{"n_layer": 13, "d_model": 256, "n_head": 8, "n_kv_head": 8, "head_dim": 32, "d_mlp": 512, "vocab_size": 2489, "activation": "swiglu", "norm": "rmsnorm", "norm_place": "out", "norm_eps": 1e-06, "positions": "rope", "rope_base": 10000.0, "rope_fraction": 1.0, "qk_norm": true, "attn_scale": 0.177, "bias": "none", "tie_embeddings": false, "parallel_block": false, "extras": ["capped logits"], "init": "normal", "init_std_qkv": 0.0268, "init_std_o": 0.00525, "init_std_up": 0.0268, "init_std_down": 0.00372, "optimizer": "adamw", "lr": 0.00178, "beta1": 0.95, "beta2": 0.99, "weight_decay": 0.11, "lr_head": 0.00398, "warmup_steps": 272, "schedule": "wsd", "decay_fraction": 0.941, "decay_shape": "linear", "final_lr_fraction": 0.05, "batch_tokens": [32768, 65536, 98304], "seq_len": 512, "doc_mask": true, "train_tokens": 495200000, "steps": 8192, "dataset": "wikipedia_en"}
MLP neurons of a small language model. Each row is named by its layer, matrix (gate and up: input weights) and neuron, and shows model dimensions 176-239. Each number is 200 + 40 x the weight over its row's rms, rounded and kept within 0 to 999. A neuron's up and down rows have the sign that makes its largest values positive.
A block is one neuron, or neurons of one layer that tend to fire together. After each block is what it responds to, as a language model described it from the Wikipedia text at the highest values.

L2.gate219,272,210,175,149,169,244,173,145,173,216,272,207,216,214,242,210,209,293,256,188,243,212,195,160,200,185,211,143,219,267,188,214,121,226,265,269,134,149,158,132,187,199,297,219,205,152,249,217,154,189,181,189,167,209,187,151,244,154,145,220,175,174,194,182
L2.up219,185,170,217,189,183,265,191,216,175,189,101,194,243,109,187,174,176,219,168,218,166,216,221,280,241,258,248,261,210,88,250,156,224,160,196,222,292,162,223,243,214,205,233,209,198,193,184,173,269,218,260,178,242,205,234,278,234,217,148,184,271,183,226,201
Paragraph-final periods

L4.gate8,196,192,195,219,151,203,156,226,212,227,236,255,228,194,252,241,216,249,147,155,232,239,251,284,158,301,215,257,203,212,236,231,152,137,221,265,173,206,149,221,283,159,146,125,211,141,170,176,291,208,240,191,181,196,197,227,225,191,182,213,286,186,223,145
L4.up8,238,155,183,205,262,213,218,230,180,285,288,161,185,209,265,297,212,262,140,163,186,172,272,249,269,315,223,208,205,176,213,192,185,216,168,236,250,211,147,199,233,143,165,126,148,209,172,219,217,219,267,164,66,187,184,224,224,170,163,204,137,153,252,174
L4.gate126,179,176,177,160,224,211,210,285,222,275,223,163,210,174,225,207,189,212,153,189,185,280,189,222,184,255,191,235,233,147,183,175,224,161,165,205,148,215,214,189,207,219,171,227,135,216,183,204,235,208,206,201,163,168,160,201,144,211,143,287,207,192,137,181
L4.up126,224,204,164,176,190,212,174,237,289,157,218,212,202,286,217,162,187,136,214,230,258,190,219,224,175,129,210,210,176,313,208,170,115,178,157,235,260,166,134,226,192,234,212,228,184,177,173,131,272,188,209,216,147,90,199,187,158,149,173,247,221,246,216,179
L4.gate159,196,206,202,158,220,290,180,186,174,207,166,204,172,218,240,284,215,204,195,239,178,272,274,186,188,215,231,220,247,246,277,146,189,172,189,185,190,232,215,207,245,120,192,143,257,182,203,208,212,192,283,166,181,232,101,213,183,204,188,186,204,199,231,132
L4.up159,195,217,140,309,234,176,184,165,204,180,230,247,223,245,77,130,135,205,199,163,214,202,245,222,259,259,182,188,172,267,147,254,221,225,216,253,241,140,127,220,149,228,188,181,236,207,167,163,188,194,172,201,197,212,205,188,199,214,187,247,288,269,255,166
L4.gate270,174,127,234,152,273,215,191,157,192,261,291,233,212,217,219,308,190,249,183,192,261,272,233,295,240,208,199,164,163,186,194,206,211,174,198,226,207,180,155,210,324,202,131,154,218,176,175,184,224,170,204,114,187,131,177,135,197,162,236,233,202,196,225,133
L4.up270,212,171,172,242,128,182,243,279,191,208,269,196,193,210,224,224,189,177,201,197,155,207,217,157,222,275,246,214,200,259,197,250,176,185,183,251,206,199,114,137,302,102,207,220,182,148,278,231,196,248,320,167,194,289,208,160,212,215,152,228,198,233,221,152
L4.gate276,168,122,215,160,279,241,179,141,205,238,265,238,219,122,189,212,266,158,186,268,260,224,240,205,203,223,204,180,261,205,231,128,234,212,283,247,213,244,62,264,265,210,161,178,235,217,169,241,205,180,195,205,214,152,189,143,190,190,159,244,272,233,249,184
L4.up276,155,218,197,137,321,177,160,234,233,235,189,128,237,198,167,225,176,194,91,217,280,150,208,176,248,248,250,246,172,209,217,94,223,191,188,180,233,212,248,118,222,180,219,225,139,199,192,236,156,190,157,195,158,157,194,228,314,241,228,280,212,202,189,177
L4.gate286,191,212,178,203,188,266,267,275,180,189,179,162,171,151,223,184,238,225,211,264,194,243,201,169,207,260,247,153,211,306,258,220,236,256,189,132,122,234,219,282,143,172,201,209,187,221,295,282,176,178,171,228,215,154,133,239,199,206,164,178,213,219,248,184
L4.up286,219,226,186,223,186,222,258,270,208,145,272,167,128,187,155,161,278,266,190,229,254,139,201,198,176,242,229,146,156,269,250,213,275,194,213,170,167,225,210,250,120,172,142,208,185,178,232,281,181,200,159,185,167,91,167,257,236,159,231,212,226,212,232,187
L4.gate309,236,163,166,160,213,212,199,243,192,211,189,352,181,167,243,226,162,172,188,259,195,194,185,201,173,220,234,178,185,258,204,232,137,146,275,198,237,218,196,171,206,145,180,223,208,133,177,269,193,248,224,220,206,171,189,170,188,174,171,205,232,271,225,205
L4.up309,246,170,220,222,166,221,170,217,186,256,284,282,191,216,208,185,230,251,172,239,167,180,278,208,176,272,163,203,217,244,234,162,232,161,124,250,194,235,221,260,305,204,152,148,179,171,193,158,243,285,297,183,137,166,211,168,154,234,235,211,254,214,210,190
L4.gate444,182,152,236,192,199,170,256,250,249,288,167,168,210,186,208,188,159,186,203,201,178,241,196,303,148,129,177,221,195,284,164,210,213,192,158,221,237,164,242,202,163,290,151,262,214,232,302,244,299,204,251,150,168,58,165,196,201,211,171,247,278,179,215,142
L4.up444,145,178,168,212,236,256,173,232,276,205,209,137,146,204,241,233,292,226,139,188,240,203,210,233,237,189,254,173,216,173,209,195,122,113,215,227,227,197,236,142,236,203,173,253,224,233,180,173,235,204,189,215,217,187,180,176,290,212,202,233,229,178,238,151
Year first-three-digits

L7.gate3,150,234,205,159,244,226,193,182,193,261,218,222,130,240,262,194,170,318,212,266,241,170,211,191,198,197,237,111,212,259,269,273,219,268,223,163,209,233,190,188,232,176,203,173,187,170,280,138,185,159,195,213,158,172,180,213,158,239,194,217,244,188,181,216
L7.up3,190,194,171,232,253,147,223,187,183,170,154,218,185,227,241,196,191,291,234,267,194,174,166,302,197,111,246,143,261,226,204,268,195,220,223,217,269,256,191,176,212,227,213,153,206,68,248,134,205,209,172,160,248,218,156,210,187,262,184,208,168,305,193,183
L7.gate15,185,246,216,190,166,179,283,150,210,178,241,205,234,261,240,156,218,164,185,205,192,155,171,232,155,225,125,207,116,258,242,282,160,227,171,221,220,223,227,181,221,195,212,224,203,179,297,233,224,268,208,211,222,235,170,161,210,239,156,214,150,193,148,184
L7.up15,182,220,219,189,184,185,284,188,201,200,191,216,139,204,201,216,188,248,129,178,150,187,271,191,233,154,246,172,254,207,133,181,206,168,229,177,196,188,161,61,239,154,257,157,230,216,170,112,182,218,228,196,176,218,188,213,108,170,240,190,221,227,242,225
L7.gate190,189,135,144,223,189,240,185,251,203,255,203,262,195,207,254,185,148,207,231,208,239,239,196,221,172,185,186,285,105,183,196,222,186,170,213,232,286,258,262,207,235,209,164,217,218,246,231,174,124,231,174,120,137,152,179,193,195,124,177,172,228,222,260,212
L7.up190,201,194,172,243,127,208,143,227,175,251,214,240,184,163,210,162,215,208,219,179,160,175,167,296,236,176,155,215,176,177,215,162,157,226,220,206,321,239,197,215,213,203,169,254,226,228,203,177,158,183,150,248,109,176,241,172,244,175,130,262,203,186,233,225
L7.gate201,172,248,206,181,257,230,214,151,140,180,217,203,230,189,195,176,150,220,217,191,191,189,232,200,208,174,196,209,247,190,268,273,189,205,133,233,250,231,204,243,195,203,179,182,242,199,290,185,224,221,151,213,237,148,179,245,216,163,190,256,243,215,218,184
L7.up201,145,208,212,268,211,179,205,190,134,172,228,170,236,186,170,197,172,216,213,159,176,162,190,158,193,233,221,200,242,189,243,267,147,292,115,200,189,205,143,217,143,167,207,233,202,218,270,201,270,193,194,173,240,136,231,228,235,176,179,235,191,154,259,181
L7.gate240,215,223,174,153,219,252,272,189,186,162,175,215,173,229,219,141,130,202,200,204,181,243,234,195,224,227,222,247,214,168,211,195,275,166,217,244,258,173,191,106,210,49,208,217,219,130,223,172,212,245,301,148,199,184,203,229,186,199,195,146,232,203,177,270
L7.up240,218,176,186,226,145,242,203,221,176,272,252,249,222,237,172,204,207,236,152,225,212,208,170,169,187,155,201,187,100,211,209,147,118,248,227,163,163,282,299,188,260,219,254,170,187,230,185,156,163,159,186,171,176,260,226,164,154,224,244,238,221,200,213,139
L7.gate261,179,189,196,171,150,179,181,242,165,130,219,278,188,255,247,159,154,182,97,197,242,207,174,190,204,185,208,205,235,205,210,214,262,186,219,245,292,255,153,142,218,178,223,224,188,158,207,144,240,224,256,125,179,224,132,228,147,154,256,279,196,179,216,193
L7.up261,237,203,188,218,223,213,202,197,150,159,289,246,249,292,188,145,166,133,127,217,198,198,216,224,223,232,212,155,245,190,205,149,177,172,212,250,204,277,145,261,219,104,193,232,113,240,214,153,183,231,263,196,166,139,197,216,175,225,191,107,148,162,245,193
L7.gate342,232,162,126,144,194,213,262,188,165,175,249,229,201,232,295,91,215,268,166,146,171,228,195,224,236,199,253,207,193,205,181,224,204,213,269,190,250,218,214,215,232,179,247,223,173,182,210,238,207,97,254,197,218,206,162,173,195,170,217,235,195,224,212,173
L7.up342,254,185,147,174,234,268,135,218,185,194,148,214,189,176,220,126,217,232,216,165,188,207,177,135,121,162,295,187,217,214,210,249,217,148,202,146,202,189,231,158,232,140,193,145,209,246,220,177,202,150,188,197,169,186,241,202,182,230,196,196,130,146,247,140
L7.gate493,252,194,211,154,144,181,278,176,140,144,124,241,176,155,165,74,184,207,168,166,200,166,202,174,191,209,204,153,177,138,259,183,210,207,158,269,140,214,229,220,230,159,210,146,179,196,213,147,313,214,219,173,210,220,173,249,175,276,211,206,184,211,202,205
L7.up493,244,153,167,209,168,210,198,232,144,195,250,248,184,179,227,146,156,210,139,262,237,217,212,151,225,149,213,160,195,222,198,223,184,151,209,151,145,222,176,187,277,122,208,255,231,190,205,228,114,209,138,185,189,231,175,191,183,256,200,164,240,144,193,175
Section heading closers

L2.gate202,106,196,195,245,232,242,187,253,172,179,190,240,281,210,218,167,213,254,175,181,213,199,118,153,174,219,221,252,178,251,183,196,254,190,209,216,248,176,239,175,200,299,256,169,266,169,141,224,134,192,214,146,161,115,168,171,226,168,224,181,199,270,188,220
L2.up202,201,134,213,143,174,228,224,173,176,210,197,194,105,249,185,207,279,193,231,191,199,172,220,246,188,131,188,142,184,239,251,215,197,222,227,282,174,242,176,166,190,129,234,162,176,144,226,274,144,219,222,167,163,218,232,232,73,207,214,155,184,154,202,224
Section heading closers

L7.gate83,201,205,176,196,228,319,243,142,156,156,205,191,165,169,226,271,297,242,185,226,187,256,144,275,189,164,107,161,217,261,201,201,163,182,214,202,202,197,198,168,255,183,193,206,187,267,204,201,252,208,192,251,154,221,170,158,167,119,179,220,210,177,174,253
L7.up83,215,179,148,211,226,281,225,208,115,201,197,211,196,144,288,249,248,228,204,219,196,207,186,218,216,166,173,185,198,235,213,196,168,279,159,207,184,235,212,195,204,184,248,224,179,257,207,235,225,189,209,259,198,237,221,164,246,91,225,205,245,161,192,247
L7.gate96,189,161,103,192,120,184,204,175,221,180,153,213,120,216,215,221,157,206,156,180,221,213,175,202,148,154,223,232,178,203,162,168,158,254,183,216,143,234,154,263,230,170,179,229,145,175,201,231,220,201,170,183,190,247,182,149,162,236,169,174,201,173,177,201
L7.up96,197,199,200,174,171,139,226,216,284,113,139,186,183,188,220,193,271,188,229,197,195,202,147,165,189,205,226,241,283,207,175,104,174,177,189,160,195,273,177,232,161,203,195,187,201,211,234,152,216,279,157,226,178,205,163,200,183,259,171,208,215,135,219,208
L7.gate97,148,179,171,161,251,225,172,116,258,234,192,251,255,203,273,201,206,241,268,223,286,303,212,203,208,258,186,176,241,216,255,246,205,198,244,231,170,199,188,185,207,187,233,182,213,166,224,158,199,239,207,285,196,211,169,197,155,198,237,206,242,228,241,278
L7.up97,180,219,181,191,197,245,147,163,263,193,235,182,270,205,231,174,181,208,154,176,286,242,123,249,188,236,195,250,219,221,217,239,175,154,208,217,243,240,208,240,204,257,207,244,231,162,181,160,251,209,310,251,203,217,196,155,184,210,180,234,220,186,256,229
L7.gate147,191,244,207,220,233,195,225,167,243,210,175,191,206,208,245,207,197,165,161,202,192,179,83,244,204,161,66,257,194,158,218,161,191,196,193,195,233,165,127,55,306,211,221,172,175,139,216,159,220,164,187,177,217,288,142,259,121,159,194,169,192,178,274,212
L7.up147,156,170,225,225,251,182,250,177,193,183,206,309,230,114,203,147,230,236,282,147,234,208,185,203,214,181,163,222,178,205,214,244,194,221,219,246,233,204,200,171,182,283,222,148,262,179,166,256,222,224,273,254,305,194,218,245,225,186,204,240,233,177,184,294
L7.gate174,179,269,161,256,238,287,236,258,257,213,175,209,211,237,203,284,245,246,279,130,250,235,217,165,201,281,140,194,161,175,145,274,243,212,72,183,187,122,203,161,205,186,214,179,260,158,224,218,210,210,183,265,259,190,205,200,148,248,283,150,198,207,165,176
L7.up174,230,217,210,159,236,186,144,201,195,257,217,190,138,185,165,132,183,239,191,187,172,254,256,198,154,237,149,142,151,263,197,190,248,190,246,182,176,182,191,242,165,276,148,177,219,205,160,183,185,267,221,202,199,233,191,215,232,198,276,170,201,212,202,225
L7.gate218,178,217,133,186,203,188,157,246,311,187,281,202,182,201,220,245,203,262,180,193,253,189,158,195,184,231,267,118,171,172,226,137,160,237,163,211,230,194,184,178,239,200,187,183,140,229,184,222,215,145,232,194,238,255,259,216,247,190,185,248,209,179,264,224
L7.up218,139,212,133,201,231,145,200,178,224,199,210,187,256,225,190,186,186,223,203,172,155,223,159,286,250,210,171,186,171,285,190,256,159,193,214,271,156,218,155,203,214,213,183,256,230,267,231,168,196,206,220,250,252,187,208,181,139,214,119,140,238,89,161,185
L7.gate352,184,263,205,191,181,289,209,230,219,163,175,223,282,173,258,197,252,160,178,196,121,144,144,245,140,173,205,176,207,131,192,227,187,193,137,212,221,217,175,174,192,263,147,191,204,185,167,313,163,176,212,267,233,217,200,256,191,150,202,187,208,165,191,226
L7.up352,154,196,240,213,188,201,174,206,160,138,217,271,236,149,257,213,228,185,189,253,170,190,200,245,137,213,185,228,214,127,219,202,186,155,223,183,174,202,178,185,126,198,183,123,171,262,217,148,145,177,120,216,215,167,172,241,190,194,201,242,259,129,202,145
L7.gate406,192,165,218,149,180,231,175,155,155,229,184,215,201,228,194,239,229,217,179,199,233,155,182,240,180,164,193,207,249,179,222,251,214,247,192,222,168,196,210,172,224,136,199,201,174,196,181,212,166,181,172,223,163,161,214,254,211,262,241,228,219,233,197,257
L7.up406,225,192,201,190,187,205,153,223,172,239,208,194,157,252,180,173,264,268,224,219,142,232,161,121,188,144,191,250,241,197,185,168,219,216,247,219,201,233,228,123,173,155,174,242,152,219,268,275,217,219,199,202,196,257,234,235,175,236,243,238,205,269,191,294
End of name words

L4.gate63,170,225,109,212,240,195,256,192,186,244,223,254,215,243,277,174,216,227,201,183,266,197,199,214,233,211,194,258,223,160,239,203,154,222,256,253,216,213,234,90,184,222,256,207,147,168,292,186,269,253,244,210,182,103,177,226,210,182,223,260,274,168,206,249
L4.up63,159,299,193,200,113,207,245,224,220,199,204,203,142,144,207,157,203,241,190,216,198,227,153,249,194,200,179,171,243,199,216,240,278,183,209,152,250,251,181,144,113,206,200,198,167,253,250,150,176,271,186,235,200,204,243,175,207,271,197,116,170,172,244,178
L4.gate106,219,196,201,192,170,217,256,196,210,279,234,255,210,239,247,226,249,150,184,232,187,255,331,221,231,203,215,244,232,243,250,205,166,227,277,167,221,187,178,188,266,242,226,243,214,175,271,249,195,242,249,223,137,150,210,226,123,239,199,200,259,174,251,252
L4.up106,231,245,230,182,181,138,236,183,215,230,218,234,256,242,227,218,199,259,221,260,196,251,192,138,214,228,189,178,295,220,223,205,274,165,196,237,215,249,271,231,207,169,114,220,224,79,250,247,219,211,159,194,179,266,245,259,219,183,172,214,191,161,199,172
L4.gate115,183,127,160,158,214,242,201,252,178,240,162,280,148,208,269,198,167,104,174,250,222,212,175,228,248,277,214,205,241,266,207,209,160,214,164,237,204,244,122,170,200,255,215,247,203,135,266,243,220,219,222,236,183,221,168,180,212,177,123,209,237,193,111,204
L4.up115,232,140,263,157,142,161,140,229,149,237,173,228,97,232,196,139,192,212,192,248,269,179,251,188,262,212,230,179,179,311,198,176,154,206,172,183,217,173,179,198,229,223,195,187,282,177,161,239,210,189,240,218,220,200,168,160,177,215,189,209,247,180,184,219
L4.gate130,186,176,174,174,171,206,207,202,162,172,193,251,220,230,224,195,181,182,206,200,276,221,220,138,225,155,190,228,162,191,175,219,192,160,230,198,130,268,211,171,218,187,233,302,178,180,276,236,179,229,234,204,231,218,191,159,110,249,216,162,191,186,244,180
L4.up130,207,160,209,207,191,207,252,215,210,186,151,209,128,228,236,186,219,241,176,174,192,201,203,245,140,239,272,275,159,241,176,161,270,187,276,164,190,239,175,141,151,208,175,305,193,156,301,178,208,192,225,190,205,178,205,205,273,248,214,143,215,121,280,174
L4.gate139,188,229,157,175,172,194,153,205,245,238,179,190,240,195,257,172,155,244,182,266,262,224,203,167,233,225,185,239,221,197,209,174,210,140,278,213,238,174,280,244,214,180,220,235,196,200,162,191,225,174,173,239,162,183,180,175,195,238,114,177,209,213,233,215
L4.up139,189,165,103,204,190,158,141,143,167,286,206,234,244,250,199,211,167,198,186,250,213,209,194,169,146,284,169,152,164,218,220,216,234,208,239,205,156,161,216,212,115,241,166,281,153,123,178,177,192,257,228,224,178,146,212,157,212,266,179,282,206,219,258,271
L4.gate232,187,183,217,192,210,258,214,221,178,288,205,151,109,217,209,201,229,213,279,270,207,246,231,186,254,195,185,211,173,225,228,299,196,187,130,181,274,213,174,191,103,215,151,223,163,202,230,181,162,174,245,181,235,179,216,190,155,212,248,243,232,220,272,181
L4.up232,109,183,145,204,175,226,214,178,228,163,210,182,194,344,221,234,204,179,153,214,192,204,239,262,258,203,149,191,204,207,200,218,200,172,227,229,218,154,236,146,295,250,218,151,248,184,201,182,128,222,202,164,213,247,231,149,186,289,265,190,225,155,205,118
L4.gate325,234,217,180,190,235,219,240,237,188,252,168,197,184,181,257,220,280,245,253,247,288,112,211,243,217,196,268,193,188,257,198,213,188,191,226,210,160,232,197,172,219,181,194,192,211,156,188,155,252,207,199,151,128,188,150,208,173,186,179,213,216,140,208,173
L4.up325,137,236,171,235,207,219,275,194,230,234,241,220,241,204,198,192,291,180,217,153,237,160,241,236,194,150,235,199,271,247,216,120,203,174,252,199,214,188,168,217,262,219,141,222,140,106,190,201,253,229,209,144,169,146,144,217,132,197,177,255,190,200,171,202
L4.gate511,231,168,194,188,169,228,126,200,188,134,231,199,215,214,318,177,161,166,183,222,218,160,225,114,249,197,262,166,192,161,193,243,150,208,221,240,243,252,229,115,228,155,191,223,209,181,288,236,248,188,217,241,140,226,200,232,157,191,124,258,193,199,240,175
L4.up511,141,198,201,177,165,217,217,190,281,275,192,222,196,172,235,215,195,166,209,180,235,214,254,189,230,241,158,227,200,157,232,223,152,232,256,242,234,210,221,218,238,206,171,206,184,195,177,197,141,282,198,170,156,190,266,195,240,253,117,190,219,200,238,146
Paragraph-ending punctuation

L7.gate36,171,228,196,174,185,291,221,213,237,199,187,249,271,201,322,236,170,249,214,170,210,184,209,169,180,248,171,184,142,232,203,271,192,219,187,213,169,170,219,190,191,221,218,190,236,210,282,237,192,95,157,201,186,164,182,250,166,212,242,182,211,202,202,224
L7.up36,202,220,147,192,205,242,113,199,233,201,166,183,221,180,292,235,210,167,184,171,222,148,169,115,182,208,184,160,149,170,206,230,271,158,217,193,159,169,159,165,114,199,224,169,181,227,218,275,111,79,169,181,195,189,163,219,234,169,222,164,164,195,144,173
L7.gate169,139,222,262,167,225,248,196,208,187,171,153,216,244,194,213,188,215,182,151,201,312,233,259,195,209,223,210,204,239,231,184,158,234,224,169,155,183,145,249,237,273,177,263,248,185,183,234,195,281,136,311,191,86,180,157,142,240,163,235,258,198,255,229,186
L7.up169,128,228,202,197,260,236,140,164,245,165,112,218,253,206,183,207,165,189,174,178,213,214,188,179,261,180,220,199,144,200,257,127,221,159,213,169,186,153,194,193,175,224,190,222,250,182,227,225,209,176,250,221,128,148,181,230,176,165,207,268,173,170,217,178
L7.gate260,221,204,197,219,217,247,178,196,211,245,246,299,234,196,163,166,139,142,202,264,176,179,178,227,167,241,259,244,147,233,219,198,233,219,213,178,243,206,183,214,186,187,189,202,188,166,253,207,258,250,247,231,223,193,169,174,176,241,254,180,269,193,244,274
L7.up260,211,208,196,180,226,229,182,205,176,215,147,189,210,106,243,212,214,261,263,230,270,190,220,175,238,223,171,115,284,173,133,179,260,117,175,224,236,204,212,232,218,153,181,215,244,235,157,187,178,204,196,200,249,189,216,130,185,206,168,288,190,214,264,183
L7.gate308,263,185,208,163,132,181,237,216,246,189,168,203,191,281,264,221,170,228,193,143,164,196,203,168,200,133,287,181,188,227,231,254,175,193,114,176,207,183,119,228,175,261,186,200,264,165,260,285,181,207,283,155,200,224,163,289,195,101,175,201,225,228,115,298
L7.up308,199,147,211,148,174,202,230,189,219,203,167,191,140,228,261,205,228,262,174,197,184,183,242,210,160,152,154,222,227,265,208,194,285,225,174,185,206,227,227,191,185,180,201,145,234,167,252,209,215,177,271,192,206,153,160,200,202,131,162,179,213,242,168,265
L7.gate445,269,262,209,250,298,215,241,234,195,187,250,214,203,193,209,170,192,154,170,144,143,292,223,174,218,193,219,217,210,197,248,199,196,286,172,239,172,242,123,248,201,209,195,191,201,177,225,201,236,163,237,208,115,258,214,228,117,214,246,208,256,264,185,294
L7.up445,133,248,203,253,209,234,134,199,155,166,220,168,222,205,214,99,187,269,209,212,189,222,185,236,152,150,198,198,169,153,145,180,220,179,131,205,196,143,162,229,225,203,191,190,153,168,177,225,259,180,227,192,153,180,199,111,168,197,241,244,170,220,174,207
L7.gate450,198,153,224,173,197,200,241,201,172,233,269,267,233,157,172,109,259,207,186,198,272,346,229,182,226,223,198,209,233,275,190,198,187,223,260,214,139,189,179,202,203,197,209,164,175,168,139,207,223,196,212,236,134,175,156,199,162,153,251,205,215,117,202,188
L7.up450,172,175,175,218,147,253,274,216,102,207,239,228,229,204,248,244,180,170,139,197,270,251,173,213,265,145,228,208,198,211,229,144,229,218,215,149,166,220,124,147,241,52,205,209,223,174,200,210,155,148,218,155,214,240,156,61,214,161,249,203,237,185,204,163
L7.gate461,137,180,205,176,177,291,219,234,237,148,195,229,136,217,250,241,234,194,222,223,170,191,240,140,137,222,218,240,248,274,164,152,257,183,197,226,248,167,247,254,231,247,220,204,247,211,192,139,170,208,180,290,201,231,152,145,187,235,167,324,246,145,202,205
L7.up461,178,197,172,224,109,184,187,162,226,172,200,212,169,272,192,243,254,197,261,258,185,198,218,163,224,246,267,219,183,208,128,195,180,200,235,250,186,159,210,167,205,240,229,183,250,186,198,83,142,211,171,233,224,196,148,129,191,223,168,273,227,134,207,130
L7.gate481,216,144,174,216,156,178,297,220,220,228,203,167,153,195,258,179,212,197,168,152,133,195,238,240,198,152,212,157,182,277,217,221,245,224,159,221,195,195,204,278,204,257,238,238,162,178,187,296,164,127,205,182,156,244,230,242,156,147,250,234,100,154,192,214
L7.up481,260,211,180,143,183,239,298,190,165,246,197,220,158,204,248,212,194,182,135,186,205,189,215,257,216,123,275,174,196,213,158,206,227,233,291,216,210,170,125,136,250,216,193,224,192,215,202,251,172,166,199,130,167,206,166,248,161,196,198,243,154,249,300,257
Mid-word pieces, number punctuation

L4.gate90,209,222,207,197,285,227,101,180,246,150,169,190,145,169,109,203,227,230,154,240,181,324,212,191,210,258,176,178,185,224,208,195,276,215,173,154,205,218,203,184,219,269,155,232,178,195,167,207,159,153,193,196,161,244,189,167,172,211,218,270,184,254,215,266
L4.up90,192,247,183,243,266,176,209,178,167,135,174,136,169,162,167,224,255,174,199,267,225,219,163,173,184,247,183,115,227,151,200,157,213,216,130,161,227,247,171,143,189,153,243,276,136,134,169,189,170,169,247,194,234,243,206,221,200,232,171,266,216,202,211,186
L4.gate133,189,211,238,303,176,275,174,220,182,160,143,230,276,258,134,143,218,241,242,265,193,212,214,129,178,154,107,162,173,255,252,253,188,276,225,205,200,195,87,191,220,255,209,193,235,209,228,284,160,210,203,211,214,202,193,180,70,166,188,181,190,238,136,231
L4.up133,172,235,226,197,186,231,188,228,219,194,130,161,177,202,219,208,182,255,261,157,164,171,212,199,208,188,95,154,212,189,215,230,162,196,256,266,139,180,205,191,176,132,235,147,173,125,212,228,137,190,219,266,280,166,155,154,89,162,294,130,129,216,61,153
L4.gate134,150,210,203,235,151,216,222,181,231,229,187,255,244,147,254,236,191,189,224,176,184,201,262,215,130,252,183,163,282,301,261,290,235,222,194,192,225,222,206,207,152,220,156,255,176,134,235,184,311,157,193,250,275,206,191,205,203,178,151,221,222,192,225,221
L4.up134,227,275,243,224,206,162,193,166,234,117,195,132,232,214,233,244,300,212,220,181,216,235,160,221,234,220,223,191,199,265,207,188,235,232,127,181,280,246,169,254,219,227,174,157,147,217,217,179,255,151,207,180,193,238,167,168,164,202,252,226,221,213,151,232
L4.gate177,207,271,169,250,221,186,243,287,191,217,253,142,223,141,202,239,173,198,165,195,247,214,212,234,207,265,118,287,222,190,181,182,129,139,196,245,120,178,169,283,253,230,114,192,174,205,154,219,200,228,139,199,196,197,207,204,171,176,190,188,173,181,193,222
L4.up177,312,272,265,189,270,167,227,217,176,222,306,259,261,189,260,161,189,141,200,233,218,269,166,183,235,218,194,198,144,182,148,202,145,162,233,240,195,200,247,153,236,197,150,269,226,158,213,186,201,245,248,210,157,113,199,208,200,175,187,237,197,236,237,256
L4.gate251,165,240,165,248,161,195,204,190,159,156,188,231,222,182,243,204,204,199,163,275,149,196,178,145,144,233,191,137,177,239,240,201,207,216,180,166,178,211,75,175,206,196,212,243,196,156,283,290,169,148,195,147,200,230,158,215,178,163,192,260,261,247,265,189
L4.up251,246,167,203,248,150,201,204,129,154,121,238,175,229,210,242,196,217,315,244,244,138,174,142,241,205,252,140,150,182,214,269,189,177,207,143,117,209,164,139,173,256,221,236,280,207,179,266,225,230,226,212,209,219,175,192,233,234,217,215,221,172,216,178,195
L4.gate260,264,249,241,166,174,200,110,208,186,247,122,143,204,254,212,216,266,227,183,215,209,225,161,135,260,298,96,154,162,174,202,232,146,214,252,186,172,108,169,154,193,162,216,252,225,168,256,198,214,106,177,280,105,206,218,163,216,215,213,216,191,283,265,243
L4.up260,246,226,235,173,109,216,194,191,166,260,226,268,228,235,210,228,159,196,215,240,193,214,198,186,242,270,159,177,191,271,208,215,196,223,310,176,195,146,171,200,196,159,233,293,192,233,239,215,209,197,222,220,184,220,219,159,198,213,212,170,220,223,217,225
L4.gate318,184,220,225,197,219,218,190,205,215,132,176,214,232,255,180,197,179,229,227,205,294,237,200,259,210,282,213,178,204,178,186,216,224,184,102,134,312,209,202,176,183,281,277,152,238,148,146,239,166,191,168,175,247,180,180,149,132,191,288,239,167,277,163,232
L4.up318,249,224,141,216,243,247,195,250,110,189,214,197,162,182,207,219,177,245,189,198,232,292,194,241,199,175,162,100,108,223,225,237,98,192,176,218,196,137,189,118,205,203,254,197,170,179,153,202,228,187,186,182,225,134,169,148,239,153,214,205,131,226,118,188
L4.gate388,217,200,208,249,132,230,233,193,135,220,195,217,164,148,190,181,192,244,147,163,197,218,155,221,209,215,153,163,207,285,255,243,151,238,228,202,207,229,191,183,240,273,181,164,205,153,175,260,216,170,201,339,253,212,148,170,163,160,226,202,203,242,215,163
L4.up388,277,199,221,250,160,134,149,150,164,149,244,224,254,234,204,195,206,217,212,239,150,202,184,309,192,229,203,183,146,149,202,169,165,202,193,226,195,182,226,195,181,93,238,203,171,128,190,240,94,220,223,252,191,274,240,277,187,246,241,227,201,185,230,186
Football scorer-list punctuation